{
  "n_head": 7,
  "norm": "rmsnorm",
  "norm_place": "pre",
  "qk_norm": false,
  "parallel_block": false,
  "init_std_qkv": 0.0244,
  "lr": 0.000727,
  "decay_fraction": 0.863,
  "doc_mask": true
}
MLP neurons of a small language model. Each row is named by its layer, matrix (gate and up: input weights; down: output weights) and neuron, and shows model dimensions 48-175. Each number is 128 + 24 x the weight over its row's rms, rounded and kept within 0 to 255. A neuron's up and down rows have the sign that makes its largest values positive.
After each neuron's rows, "fires after" lists the tokens most often just before its 100 highest values on Wikipedia text that the model never trained on.

L3.gate1345 [115 112 153 149 106 173 118 131 132 144 151 101 136 144  96 137 154 116 100 137  96 128 119  91 141  66 121 186 107 104 170 130 195 135 133 104 122 161 141 138 163 200 118 130  78 137  96 151 140 118 136 133 108 123 119 154 168 143 138 150 137 142 119  95 129 161 137 107  81 155 109 122 137 133 137 152 106 122 132 131 151 114 143 120  74 132 145 152 119 148  75 123 124 156 128 145 137 168 120 146 134 117 175 123  88  92 118  87  85 138 123 140 119 147 126 129 141 124 154 105 123 128 127 120 153  97 132 149]
L3.up1345 [132 108  89 110  63 113 115 116 145 129 103  42 111 111 115 176 167 141 104 131 143 174 185  83 110  85 112 140 115 164 135 141 117 122 123 159 130 164 155 154 160 116 135  99 128 165  85  93 125  95 132 121  91 133 114 162 131 109 152  88 128 131 159 161 146 140 152 120  98 124 115 174 135  83 137 163 162 133 160 135  91 140 156  94  87 131 125 195 129 161 119 126 130 141 137 135 138 130 130 121 103 107 122 130 115 127 120 133 107  47 117 145 136  97 133 151 125 158 146 122 136 134 162  73 117 130 120  69]
L3.down1345 [126 101 134 137 149 137 160 117 110 141 147 147 107  88 155 122 146 148 148 116 131 145 127 131  76 101 125  93 148 142 172 119 133 147 181 124 138 122 146 120 160 148  99 106 108 155 142 149 127 118 103 122  96  78  89 138 132  98 144 215  96 158 150 181 132 143 144 104 141 122 133 131 157 110  90 144 159 194 127 135 107 136 148 173 131 163 173 116 133 151 154 114 161 148 122 153 104 123 103 131  98 103 124 111 147 108 138 128 111 152 128  97 127  85  96 143 126 110 181 128  93  92 132 125 116 130 118 129]
fires after: " M", " m", " C", " c", "M", " P"

L6.gate142 [141 146 137 170 103 115 109 185 184 100 150 154 140 100 110 143 109 144 151  92 126 117 144 105 121 135 157 150 128 110 114 159 117 161 144 131 160 107  92 208 154 131 169 150 134  87 160 119 109 167  91 117 103 134  94 120 153 119 157 143 100 155 130  95 146 104 126 101 121 173 140 130 142 145 131 121 117 138 148 134 129 145 129 143 149 162 119  77 109 126 116 145 130 102 136 163 179 169 135 152 162 116 124  72 100  99 133  95 113 120 102 158 135 106 107 107 150 166 107  97 121 126 144  83 116 141 128 164]
L6.up142 [146 100 128 116 122 113 155 158 154  80 158 120 106 133 101 133 100 131 100 155 162 131 124  87 138 104 128 147 119 155 160 125 150 119 162 138 103 132 127 112 122  78 129 157  81 102 161 132 159 209 104 144 149 132 109  85 114 116 119 136 105 135 120  93 119 120  90  73 143 159 123 141 136 175 123 152 163 104 101 134 101 111 174  91 158 106 110 124 118 119  90 148 133 123 124  92 215 106 119 168 144  91 118 101 162 117 124 137 127  90 101 161 108 119 127 144 116 152 131 115 121 143 100 169 141 143 110 106]
L6.down142 [101 112 173 160 114 147 106 149 134 111 142 139 127 100 122 145 143 104 109 121 129 147 116 121 137 178 118 128 113 166 126 142 140 123 136 147 131 127 122 112  92  86 167 191 143 176 132 121 185 131 111 149 100 103  91  89 169 147 146 132 103 103  95 105 125 125 133 109 113 159 112 146 133  89 135  79  95 110 169 138  89 116 125 159 118 106  94  95 154 116 101  86 102 145 145 117  90 148 129 136 116 140 170  76 133 110 115 139 138 153 124 111 122  96 129 184 109 102 136 146 133 151 114 108 114 120 146 163]
fires after: " and", ".", ",", " but"

L4.gate1307 [119 153 149 164 115 124 133 139 120 105 136 132 126 135 114 137 147  99 119 165 157  96 120 112 110  82 117 111 170 166 143  65 128 175 130 117 106  81 169 147 101 145 127 137 145 152 130 141 161  96 125 118 141 163 127 162 102 114  53 165 123 132 123 146 123 138 136 119 161 132 109 123 180  95 128  86  76 112 142 125 120 179 133 100 139 166 126 120 131 154 118 106 154 118 126 138 110 152 163 116 158 107  75 134 102  95 107  83  87 135 153 121  77 147 162 127 155 116 120 150 148  79 138 148 113 145 135 141]
L4.up1307 [163 143  99 100 175 152 131 159 135 151 130 170 105 115 191 119 148 126 101  89 116 140 156 119 146 154 153 127 162 101 114  86 130 134 131 127 111 134 124 147 123 161 150 113 161  80 101 135  68 145 125 163 126 137 124 143 100 120 135 129  89 110 168 125 145 140 159 110 115 130 130 144 143  80 121 137 130 134 141 127  94 100  93 125 141 114 118 146  88 102 114 144 142 141 123 100 110 126 121 103 167 114  96 120 132 137 121 105 152 108 131 178 151 108 131 122 133 140 118 153 120  83 196 133 133 148 130 150]
L4.down1307 [133 180 136 117 150 200 129 114  87 130 112 171 105 100 154 172 107 157 113 133 138 159  88 101 145 134 141 123 132 104 144 117 153 122  99 105 114 147 105 136 129 130 130  90 122 126 106 166 119 136 150 105 135 139 116  95 106 134 182 102 151 128 131 105 124 165 159 143 142 116 131  98 132 159 131 146 162 141  99 119 129 101 147 129 191 135 123 108 116 145 163 145 100 126  93 110 138 118 117 178 106 130 117  99  79 161 118 121 132 143 150 147 145 148 133 116 141 170 140 121 114 115 165 152 158 140 118 124]
fires after: "N", " N", " (", "2", " In", " m"

L4.gate36 [112  99 106 138 140 135 126 107 133  83 141 124 112 151 147 128 140 103 153 133  99 142  66 176 123 105 111  84 124 140 173 113 155 132 154 116 105 138 135 122 162 162 137 129 150  94 151  84 142 129 141 154 119 111 149  88 119 100 119 102 112  78 159  94  83 129  90 110 145 152 121 150 133 114  90 136 114 121 135 109 118 129 132  98 110 118  89 100  98 155 157 108 144 113 180 150 155  81 141 164 149 128 103 124 110 123  96 166 135 114 130 137 130 163 112 132 121  98 106 126 140 159 132 130 148 156 104 147]
L4.up36 [109 130 112 101 170 141 176 111 104  98 124 138 150 108 138 132  99 150 108  99 141 127 119 136 109 136 116 182  99 100 133 136 174  98  77 101 178 123 106  81  93 136 121 149 106 158 101 163 119 117 151  60 134  84 150 130 142 134 150 125 136 124 126 126 150 121 141 139 109 100 104 130 122  83  93 103 105 105 151 135 108 147 111 123 175 178 132 164 109 141 162  83 110  94 122  92 126 175 106 157 118 120 125 125 144 138 114  96 159  42 173 127 130 152 132 153 157 119  85 146 120 128 153 175 142 130 119 140]
L4.down36 [125 107 119 173 168 136 134 100 122 124 124 139 123 170 124 157 106 101  96 118 107 166  98 131 113 134 155 116 132 151 132 110  95 126 106 104 173 155 137 166  99 149 132 171 129 167 126 143 140 124 152 114 131 138 101  93 118 163 159 169 139 134 131 106 102 127 120 120 113 131 133 114 149 109  81 139 125 129 158 117 124 102 118 150 176 160 161 108 146 104 101 165 113 147  95  93 162 127 140 131 112  80 125 117 132 137 142 125 166 104 135  89 161 155 141 134 131  88  88 152 132 160 135 147 160 173 141 140]
fires after: "2", " Ch"

L6.gate107 [133 119 142 142 128 105 117 120 144 112 119 143 147 118 123 143 193 155 136 116 121 174 160 137 122 123 126 165 147 123  88 136 126 115 116 142 114 138 140 132  59 146 146 135 141 143 120 143 149 125 128 101 141 160  78 136 113 170 134 125 121 111 145 156 129 148  91 118 181 159 108 141 120 144 132 157 134 162 125 133 104 147 121 162  94  94 149 195 116 146 156 105 124 134 147 108 107  87 104 179 138 122 127 150 145 118 100  94 146 104 119  99  90 106 131 123  55 139 146 124 127 157 122 138  77  97 145 125]
L6.up107 [ 73 127 161 129  83  97 129 161 126 172 119 114 132 129 117 136 156 145 154 120 168 117 119 169 124  80 158 148 121 118 125 148 145  84 126 145 145 207 145 102  88 119 112  85 167 130  96 159 126 170  75 135  94 134 115 139 169 151 115  90 138 117 135 106 110 125 144 158 144  89 101 159 160 122 118  95  97 162 120 130 148 137 121 123 152 129  93 119 102 107 143 134 164 145 149 136 144 108 107 161 163 117 138 143 158 142 129 184  77 143 123 132 118 150 121 104 115 116 134 133 130 128 148  88  94 139 119  95]
L6.down107 [114 121 166 148  98 108 108 126 130 123  79 134 130 135 149 118 145 134 118 118 107 162 158 172 109 116 175 133 110 104  76 132 116 106 125 134 118 148 143  86  95 120 161 106 131 133  87  85 148 108 163 166 173 164  86  97 144 200  95 144 177 101 158 122 124 142 101 145 118 116 120 140 108 110 133 156 148 118 109 146 155 131 161 145 134 105 165 165 138 158 147 138 115 167 149 139 131 128 133 114 131 134 128 139 119 131 105 132 128 113 101 192 145 134  88  30 119 134 128 157 115  81 123 141  99 141 169 128]
fires after: " |", "|---|---|---|---|---|", "|---|---|---|---|", "|---|---|---|", "."

L10.gate140 [163 118 139 126 119 105 115 129 172 127 135 156 101 197 130 109 101 118 129 168 173 165 131 146 120 169 128 128 132  98 147 111 149 134 173  99 168 159  97 130 124 116 116 124 134 141 122 155 148 108 169 138 134 158 116 173 145 139 116 110 145 143 134 118 130 121 127 111 129  91 111 133 136 127 100 118 146 135 118 161 133 158 158 113 149 104 112 163 120 111 154  82 115 108  95 145 119  87 139 135 114 102 138 109 148 106 134 161 138 131 126 116 146 119 148 113 104 108 157 140 144 102 133 180 112 136 119 121]
L10.up140 [ 83 119 126 132 141  61 165 154 124 157 123 110 148 101 140 101 104 170 116 119 124 121 135  94 138 131 145 115 151 114 143 103 142 171 168 135 122 111 147 131 113 165  81 130 133 126 133 142 150 141 136 148 158 163 132  97  96 102 130 136 143 149 131 169 148 121 152 113 160 158  92 107  79 138 131 107 158 184 121 126 140 155 138 135 113 127 148 129 119 111 104 163 127 119 135 136 152 127 131 123 152  86 137 128 106 126  68 100 155 121  71  98 115 104 109 149  78 138 146 116 122 128 136 174 137 116 129  88]
L10.down140 [114 129 112 118 129 179 157 118  93 113 153 129 114 113 133 114 158 151 134 119 109 115 138 123  79 139 118 128 148 108 140  96 127 129  69 145 107 129 158 158 184 116 113 132  98 148 118 134 121 106 100 106 117 130 115 133 141 115 145 108 164 152  73 139  96 125 114 134  95 154 154 153 133 140 137 135  94 110 112 126 155 120  73 153 109 135 128  92 155 124 145 188 117 158  80 154 150 161 148 115 129 119 112 139 144 137 147 128 111 118 108 130 153 158 117 231 191 110 120 120 138 106 107 112 133 144 102 123]
fires after: "."

L4.gate884 [117 111  80 121 135 139 177  90 159  99 144 145 130 117 139 146 136 118 120 144 143 138 120 110 120  97 124 137 145 169 117 106 121 128 101 100 113 141 124 124 140 125 140 116 118 117  88 114 134 105 147  86 130 186 131 122 123 113  93 116 145 146 102 160  98 171  99 114 125 106 105 162 178 172 143 160 127 146 155 113 100 156 108 122 106 148 111 224 137 101 129 134 138 152 163 160 107 132 102 102 133 116 105 178  92  98 123 101 122  83 108 148 130 101 104 134 105 137 128 134 120 119 122 141 117 117 117 113]
L4.up884 [140 121  95 119 113 117 156 113 153 147 130 128 160 125 132 161 143 174 112 124  93 167 156 102 141 115 156 107 178 151 138 154  97 160 136 177  95 131 129 140 130 119 104 157 137 143 142 167 119 115 122 133 155 146 113 111 173 143 133 136 151  94 136 181 104 171 136 110 154 160 140 162 170 176 156 146 132 112 111 140 140 131 150 161 129 147 123 141 127 130 124 112 142 134 131 133 117 139 127 114 116 131 107 137  84 112 146 148 138 128 133  88 125 112 141 108 134 116 120  88 191 140 124 109 159 107  64 181]
L4.down884 [131 112 144  90 107 145 163 103 116 125 148 101  76 156 156 114 119 125 159 118 116 133 120 111  84 127 115 132 108 120 133 141 127 132 108 135 120 131 116 101 140 143 136  98 130 150 137 138 149 122 137 119 161 112 133 106 136 117 100 106 121 141 143  98 137 160 148  82  93 121 110 156 183 121 154 141 119 148 103 132  86 140 139 123  80 124 125 185 102 149  83 139  84 152 148 113  90 171 128 118 112  91 100 147  88  91 123 121 140 131 138 155 165 102 110 105 104 108 117  91 139 106 107 136 140 124 127  94]
fires after: "\n", "6", " ro", "5", "1"

L6.gate378 [166 162 110 123 147 119 115 112 137 160  92 134 109 135 128 162 136 102 123 130 155 123 115 171 113 137 115  81  97 124 116 182 125 108  95 141 163 131  95 132 145 147 118 102 128 117 148 100 147 134 156 121 108 124 136 164 147  70 101 175 125 116 131  98 146 140 118 112 128 139 106  92 143 109 172 110 110 121 115 148  88 145 119 144 146 138  91 147 134  99 169 136 157 136 101 137 123 118 122 171 112 144 149 151 107 153 115 102 125 134 166  67 133  93  71 151 115 109 110 144 117 113 133 125 123 132 118 139]
L6.up378 [114 145 149 126 112 150  90 140 136 199 125 137 148 130 107 141 121 125 131 115 124 115  88 117 160 139 157 107 145 123  73 132 163 150 143 130 173 100 111 122  94 152 158 122  78 100 140 119 139 126 147 127 144 136 138 116 113 138 120 117 136 116 135 127 103 119 149 137 131 165 140 113 123 174 100  86  82 116 138 130 156  90 147 149 111 112 132 146 140 156  89 110  74 142 156 128 122 115 178 143 111 132 166 122 123 153 136 133  98 130  99 136 102 120  92 155 109  93 122 150 104 107 150 103 150 164 136 117]
L6.down378 [124 114 190 158 110 142 111 126 112 155 148  88 140 146 118 121 129 122 129  94 111  89  99 118 157 101 147 110 143  64 121  99 110 127 152 128 103 153 103 109  98 130 141 120  89 133 156  74 132 157 114 126 122 148 139 137 152 146  97 121 150 132 140 121 116 121 119 112 127 133 137 185 156 133 132 106  99 135 144 105 170 173 183 139 117 145 105 198 137 131 140 106 116 112  91 120 134 104 141 149 133 143 114 118 135 130  68 117 130 116  68 160 106 142 157  25 132  82 145 168  88 112  99 128 188 165 120 117]
fires after: ".", "\".", ")."

L10.gate867 [136 103 142 133 142 116  96 160  93 173 135 154 133 156  99 125  86 124 127 132 123 147 174 120 174 140 125 125 102  62 108  94 110 129 138 118 183 171  90 150 126  90  98 157 132  94 171 107 104 142 101 138 145 155 148 127  83 112 141 165 115  89 138 119 154 130 139 154 157 143 142  88 137 166 107 155 123 145 157 108 177 118 148 150  89 105 168 175 120 143 101 138 121 137 107 129 127 111 120 129 116 143 149  87 106 118 112 122 144 153 144 147 118 112 107  95 137 117 144 124 117 132 127 149 108 129 126 129]
L10.up867 [136 132 127 106  80 139 164 162 133 145 116 123 139 117 160 139 199  79 127 133 154 110 170 162 137 128 157 108  92  96 104 133 155  99 116 137 121 162 100 125 160 136 161  94 135 123 172 133 121  88 110 101 117 113 121 123 124 129  94 116  88 117 140 122 141  98 118 144 120 139 169 132 161 126 163 120 131 133  66 160 156  85 137 112 138 135 159 134 121 119 125 108 109 147 159 150 142 135 123 149 105 168 125 134 134 103 125 128 146 100  86 124 143 144  98 104 138 129 132  96 179 104 112 196 142 119  96 138]
L10.down867 [110 154 160 182 107 173 139 108 147 146 152 141 113 133 123 184 128 143 133 150 105 111  92 120 137 159 104 154 152 144 147 128  95 176 115 121  99 181 115 150 142 132 119 127 135 135 133 167  76 118 123 142 141  99 143 129 176 111 140 120  86 127 120 112 144  69 116 132 126  78 108 148 140 123  90 123 102 152 189 122 159  99  70 149 117 129 143 129 128 108 153 107 125 123 177 116 110 174 143 135 148 136 137 152 100 108 159 106 135  91 106 131 138 102 124 226 129 145 134 101 149 142 116  84 141 116 150  87]
fires after: ".", "\"."

L3.gate304 [156 150 122  97 148 134 120  94 182  95 121 125 124 115 132 108 146 135 115 147 121 151 102 148 144  88 149 210 127 119 142 137 102 144 127 132 148 146 165 169 129 132 128 126 117 132 136 117 142 114 157 132 100 118 113 128 142 124 131  97 133 154 145 174 154 143 160 129 142 197 128  96 127 115  89 140 125  98 154 153 125 127 131 114 142 102  78 155 108 159 124  98 159 140 126 153 130 146 133 116 125 164 115  54 125  92 121 100 130 104 128 146  97  81 112 137 166 147 126 169  96 168  77 126 142 112 121 159]
L3.up304 [104  99 135 135 184 103  93 134 159 112 100 105 115 165 100 138 182 147 130 121 137 198 147 124 126 135 137 160 160 108 135  88 100 143 116 169  79 162 108 126 127 170  77 177 108 112 158 143 151 143 151 147 101 136 115 123 144 153 118 109 126 161 105 104 129 143 137 122 133 135 173 105 141 107 106 123 146 121 133 158 140 137 151  94 124 127 122 123 151 126 175 137 157 109 120 115 137 102  87 149 109 108 131 117 128 110 113 133 131 108 116 115 143 134 133 135 100 161 107 133 142 105 143 150 119 122 100  99]
L3.down304 [138 139 132 116 141 132  95 140 144 112  71 130  92 122 112 106 133 139 119 126 126 128 122 106 108 128 151 114 125 124 163 128 102  91 147 147 151 124 155 103 129 147 124 113  91 139 114 128 114 102 111 114 119 164 112 142 140 127 157 119 170 161  93  96 109 141 150  88 143 139 120 118 109 103 102 139  89 124 180 130  89 139 106 142 120  76 102  76  91 148 122 125 153 171 118 141 127 138 171 103 148 151 129 141 134 143 138 149 136 131 165 140 108 150 113  60 170 171 142 146  97 182 124 154 142 116 157 127]
fires after: "0", "\n", "1", "===", " this", "2"

L3.gate525 [116 160 126 100 141  95 128 106 124 167 126 120 147 174 173 112 115 140 139 141 120 102 172 136 126 109 120 124 101 148 121 144 146 132  96 126 136 124  95 107 127 131  95 109 128 121 128 121 137 118 142 169 163 122  90 166 166 150 169  93 102 157  99 131 139 176 154  96 166 151 112 125 139 111 148 120 124 160 126 114 132 120 152 118 128 134 173 151 120 131 150 129 140 122 154 153 110 126  90 167 124 183 127 114 133 146 147 125 133 141  94 122 164 155 130 136 159 117  69 125 117 128 135 157 155 147 165 113]
L3.up525 [119 118 130 102 140 112 130 175 124  88 163 144 115 131  84 100 122 139 139 119 156 145 128 105 154 124 132 125 118 133 153 140 117 144  67 125 169 174 131  92 125 155 119 152 131 148 132 119 102 155 151 112 133 114 128 121 125 128 158  99 111 151  74 115 174 133 159 113 154 168 141 138 117 130 119 149 142  92 109 107  95 102 120 147 128  63 125 118 126  96 110 130 115 150 127 132 133 173  97 117 115 115 159  50 104  91 107 128 136 160 103 165  84 104 104 122 144 156 115 160 136 106 152 158 126 125 145  87]
L3.down525 [131 156 165 148 164  88 135  98 134  63 142 122 127 169 111 135  89 136 129 122 119 136 140 122 134 142 124 122 157 163 149 118 132 103 120 102 103 125 113  84 110 148 122 145 107 120 125 142 112 118 102  99 139 146 122  87 167 132 108 167 155 143 113 154 115 137 161 138 149 121 174 152  63 168 139 103 132  71 100  86 141  99 101 123 109 149 100 115 133 116 126 140 139 149 120 122 139 127 125 101 175 135 160  59 145 115 134 134 149 132 133 139 105 133 143  87 131 113 165 134 125  82 135 100 101 114 139 110]
fires after: " S", " Gu", "c", "erson", " Dam"

L10.gate1133 [133  82 160  94 155 133 123 144 148 145 140 174 128 178 119  80 133  95  93 157 164 113 139 148 173 133 150  81 125 134  71 154 125 103 140 111 144 149  84  56 155 138 149 135 130 130 106 130 142 140 104 164 129 157 110 154 128 133  93 137 119 126 126 148 110 155 165 130 146 164 113 159 141 147 127 123 144 145 142 128  95 128 139 114 119  84 121 110 104 123 133 132 114  88 110 141 123 118 118 130 142 121 199 157  89 132 111 114 124 117 121 108 100 132 132 128 114 121 105 139 137 161  85 106 134 127 135 135]
L10.up1133 [141  84  80 126  87 138 114 163 105 172 134  93 111 151 131 134 122  77 167 128  98 124  94 111 135 119 124 120 143  56 105 171 146 131  84 172 105 140 113 119 133  83 138  91  85 155 153 119 175 110 157 152 128 145 116 148 109 136 131 140 157 112  95  99 162 121 105  59 126 124 142 127 120 145 162 127 106 157 103 130 163 115 155 146 108 151 122 115 125 135 118 165 125 141 153 132 106  90 116 165 143  96 164 144 120 114 110 119 114 136 110  70 110 138 126 124  99 106 145 164 117 115 139 147 147 150 124 131]
L10.down1133 [106 164 155 150 159 168 144 127 108  95 152 133 122  95 116 151 120 129 149 144 140 113 113 125 119 123 121 156 162 113 147 138 111 113 123 123 119 124 161 143 141 129 122 112 137 121 102 106  98 114  90 100 149 112 149  93 129 129 147 120 138 124 131 152 120 198  91 129 114 129 133 124 119 146  74 103 123 106 163 120 133 132  90 163 148 157  70 135 128 127 160  74 129 144 153 120 132 136 133 111 114 151 127 121 149 161 156 107  88  96 149 139 143 103 121 255 141 142 108 109 119  83 147 111  97  91 120 130]
fires after: ".", "\"."

L9.gate918 [127 138 115 129 114 148 127 110  70  70 126 122 152 180 103 121 143 152 114 115  99 162 112  83 112  87 205 121  96  95 101 143 105 146 101 137 146 144 177 171 169  99 158 151 143 148 114 131 138 152 157 113 126 158 150 139 114 128 112  98 142 126 141 120 148 111 140 123 117 170 128 130  69 112 149 125  80 133 100 134 127 153 156 145 118 134  98 128 186 121 127 128  89 120 110 131  97 110 172 121 119 136 108 141 165 122 121 128 157 130 141 110 143 150 123 137 156 109 146  95 160 108 119 107 152 118  84  94]
L9.up918 [ 85 139 127 143 119 134 152  92 167 148 138 123 169 109 106 111 157 111 159 145 191 115 132  54  94 101 146 119 132  96 112 119 105  94 116 140 110 143 127  97 176 145  91 128  87 138 161 159 142 169 132 134 123 158 101  99  86 110 135 143 149 150 153 109 116 114 123 121 144 142 161 127 121 122 133 108 136 110 116 128 172 150 164 117 119  90 113 176 160 108 140 148 101 111  74 139 150 152 169 139 153 138 126  96  95 134 124 121 106 131 108 130 147 131 110  81  63 110 116 112 130 151 114 116 129  77 103 128]
L9.down918 [161 141 155 122 122 141 118 114 127  82 122 111 123 145  84 138 121 156 135 125 127 148 131 112 139 169 152  86 135  98 149  98 129 130 114 151 132 138 146 122  75 181  73 143 137 100 108 137 100 117 103 126  94 165 142 157 114 160 145 146 142 135 118 104  89 135 132 130 129 138 101 123 123 121 140 163 161 144 171 114  69 138 124 118 155 109 109 145 135 138 133 167  84 141 136 150 130 131 135 122 116 161 185 153  86 112 125 128 145 137 115 119 136 125 121  42 125 128  78  92 130 115 143 106 155 111 134 128]
fires after: "8", "1", "9", "7", "6", "2"

L4.gate623 [ 92 127 152 129 128  47 166 122 119 141 166 103 112 156 160 136 135 158 109 118  98 122 139 155 120  96 107 104 113 112 172 128 178  98  65 121 164 159 168  86 138 139  99  76 125 116 113 137 143 121  91 125 127 150 160 167 146 115 174 148 144 132 114 156  87 173 104 123 126 148 114 166 123  86 137 157 130 126 133 121  98 103 142 130 139 170 146 141 170 130  98 121 153 132 115 137  70 108 116 126  95 148 115 166 169 132  72  91 155 147 141 108 131  90 123 108 146 123  85 114 104 169 126 154 117  94 130 137]
L4.up623 [145 157  86 135 145 154 120 132 124 125 149 100 106 132 113 106 149 133 162 122 100  71 108 107 110 106 116 132 115 154 153 129 149  90  93 140  99  90 121  89 157 134 135 145 173 140 149 124 129 154  84 135 123 116 156 128 127 118 121 100 109 134  98 116 158 114  82 127 118  81 119 143 119 108 133 119 130 111 100 104 129  92 153 144 115 152 112 108 160 147 154 138 148 148 109 118  80 125 121 131  79 161 111  94 125 143 128 103 140 125 136 146 134 115 145 110 119 110 124 116 136 143 110 159 121 133 126  94]
L4.down623 [145 117 142 174  95 136 171 125 152  90 144 172 156 153 183 106  96 123 142 130 134 129 106  97  94 138 114 140 127 147 136  96 104 126 131 101 170 127 115 175 132 132 150 143  86 121 108 109 125 146 123 102 120 111 136 145 122 189 142  93 133 136 100 134 134 138  93 156 110  92 127 131 125 167 137 191 162 119 128  99 132 149  73 174 101 130 147 153 133 114 112 102 146  96  96 118 180 138 138  88 123 157 140 129 124 122 169 125 108 141 151 119 140 194 160  46 135  93 109 128 160 163  72 172 125 117 170 120]
fires after: ",", ".", "\n", " R", "wh", "R"

L4.gate354 [178 110 124 118 143 141 161  97  76 127 106 133 151 109 114  92  86 105 120 120 143 134 143 138 151 105 107 142 135 125 147 125  87 141  86 167 132 120 111 140 101 128 138 120 135 103 119 134 126 138 139 163 145 147 191 150 178 122 145 148 134 189 124 157 130 103 116 158  90 149 128 163 136 193 126 119 135  97 130  87  95 147 143 116 138 131 132 171  93 114 122 134 101 100 130 119 134 143 155 129 192 144 121 139 142 137 108 130 116 140 122 139  94 113 129 145 189 112 140 138  73 139 103 102 109 101 129  79]
L4.up354 [135  99 143 137 133 108 113 143 143 126 149  85 171 104 123 145 160 131 105 122 127 142 126 163 113 132 135 119 113 104 128 155  93 117 170  88 136 158 139 108 126 116 158  95 132  54 138 154 150 130 123 131 150 135 176 131  93  97 130 134  93 130 113  91 134 113 106 150 121 148 136 108 123  96 144 173 137 128 147 125 119  73 103 130 139 109 108 115 134  93 141 140 123 174  88  90 116 116 119 113 102 114 105 138 134 147 127 128 141 119 121  96 135 161 123 112 157 115  59 123 142  83 132 104 161 163 157 131]
L4.down354 [113 130 109 125  90 122 129 152 144 105 139 161  75 179 139 112 166 142 121 162 150 101 121 120  99 146 144 131 124 108 129 117 139 129 140 132 104 104 148 163 146 125 147 121 126  51 143 143 140 148 114  94 141 112  86 164 139  95 105 127 110 128 105  95 112 103 135 154 128 171 112 127 107  84 163 148 109 129 135 132 112 102  94 110 192 114 127 139 124  89 130 159  93 149  95  87  99 130 109 110  80 119 119 117 136 128  90 104 136 130 138  93 112 110 154 152 132 123 104 119 148  85 181 114 159 171 168  93]
fires after: " b", "B", "C", " B", " L", " G"

L6.gate280 [139 109 101 183 136 120 120 150 156 135 181 107 129 128 138 163 135 134 109 157 124 139 125 155 121 113  99 105 153 126 193 155 146 152 119  94 134 109 135 110 130 170 128  91 142 156 111 129 133 141 165 129 116 124 130 135  96 102 148  97 137 114 114 165 165 126 143 107 171 110 117  99 108 122  91 184 112 164 131 137 130 119 128 107 116 134 132 178 112 133 156 136 112 134 110 144 124 124 143  86 131 117 153 139 185 115  88 126 130 143 105 134 128  62 144 167 101 111 133 153 191 134 138 150 105 147  97 109]
L6.up280 [142 121 139  74  98 147 123 118 119 134 120  82 131 187 124 130 161 137 117 105 178 126 129 136 111 136  96  97 111 149 137 110 150 137 139 136  66 104  99  71 136 143 124 138 104 153 128 115 119 104 126 121 134 142 136 145 134 124 117  81 115 133 109 130 137 148 150 108 135 132 162 160 111 141  91 128 153 102 138 113 135 162 163 147 169 106 113 140 131 104 134 152 134 116 117 111  91  98 130 156 120 143 116 103 123 127 134 156 128 131 122  89 143 102 118 146 136 122  89 126 103 133 129 133 126 126 100 114]
L6.down280 [137 127 168 139 103 131 104 114 119 131 110 104 140 168 155 115 100 151 128 105 108 100  95 168 125 131 113 108 146  91 112 112 105 115 167 125 114  92 124 118 113 137 137 129 145  99 133 129 136 116 123 154 156 147 132 138 144 147 137 127 163 151 165 133  51 132 142 118 138  91 156 123 100 119 128 105 160 121 121 125  76 111 109 143 120 155 104 148 153 100 120 166  83  98 126  95 139 146 127  94 125 182  90 145 159 141 150 157 136 166 118 118 132 150 136  12 134  92 115 120 130  93 124 110 138  98 146 110]
fires after: ".", " S"

L3.gate264 [179 126 142 124 105 114 154 144 140 162 141 128 148 103 118 125 105 162 155 119  94 129 174 104 136 144 146 133 159 114 157 116 118 142 150 123  84 159 144 153 118 162  96 138 118 130 158 140 152 154 138 111 138 134 117 143 129 144 159 131  75 102 155 195 118 146 123 161 153 101  75 129 144 146 162 134 124 143  87 125  82 157 121 107 104 143 171 138 144 134 122 126 150 105 127  91 116 160 139 104  79 132 141 126 128 153 112 158 128 100 144 188 128  91 108 141 155 103  92 110 104 124 182 109 111 128 140 163]
L3.up264 [110 102 130 122 132 117 156 127 156 106 153  89 130  92 100 125 159 150 167 163 135  97 152 142 115 148 136 177 159 155 118 124 140 146 112 164 110 147 140 138 112 143 121 129 163 162 102 111 120 101 136 138 171  98 111 122 144 138 137 147 107 132 144 142 131  95 117  87 109 121 177 148 152 121 138 106  94 153 131  75 147 167 176 121 122 104 172 128 132  83 146 110 171 121 158 128 131 120 139 191  70 177 160  98 136 137  87  94 127 153  94 150 141 132 111  95 104 126 129 102 148 118 122 143 137 128 124 124]
L3.down264 [115 145 183 151 111 170 150  96 118 143 128 153 156 157 122 103 119 100 110 126 168 118 160 192 133  93 130 116 137 134 155 163 121 129 130 127 168 138 126 119 133 180 114 142 178 120 127  89 131 115 133 129 109 112  99  97 111 139 115 164 125  66 135 138 144 106 123 124 137  93  63 142 126 137 147 108 171 147 158 152 117 106 125 134 113 148 116 117 154 161 158  89 126 155  78 157 113 177 159 160  63 120 133 150 155 115 112 172 149 157 129 165 114 100 110 125 108  74 114 117 110 125 135 133 140 136 133 142]
fires after: " C", " c", " P", " pl", " G", " Pl"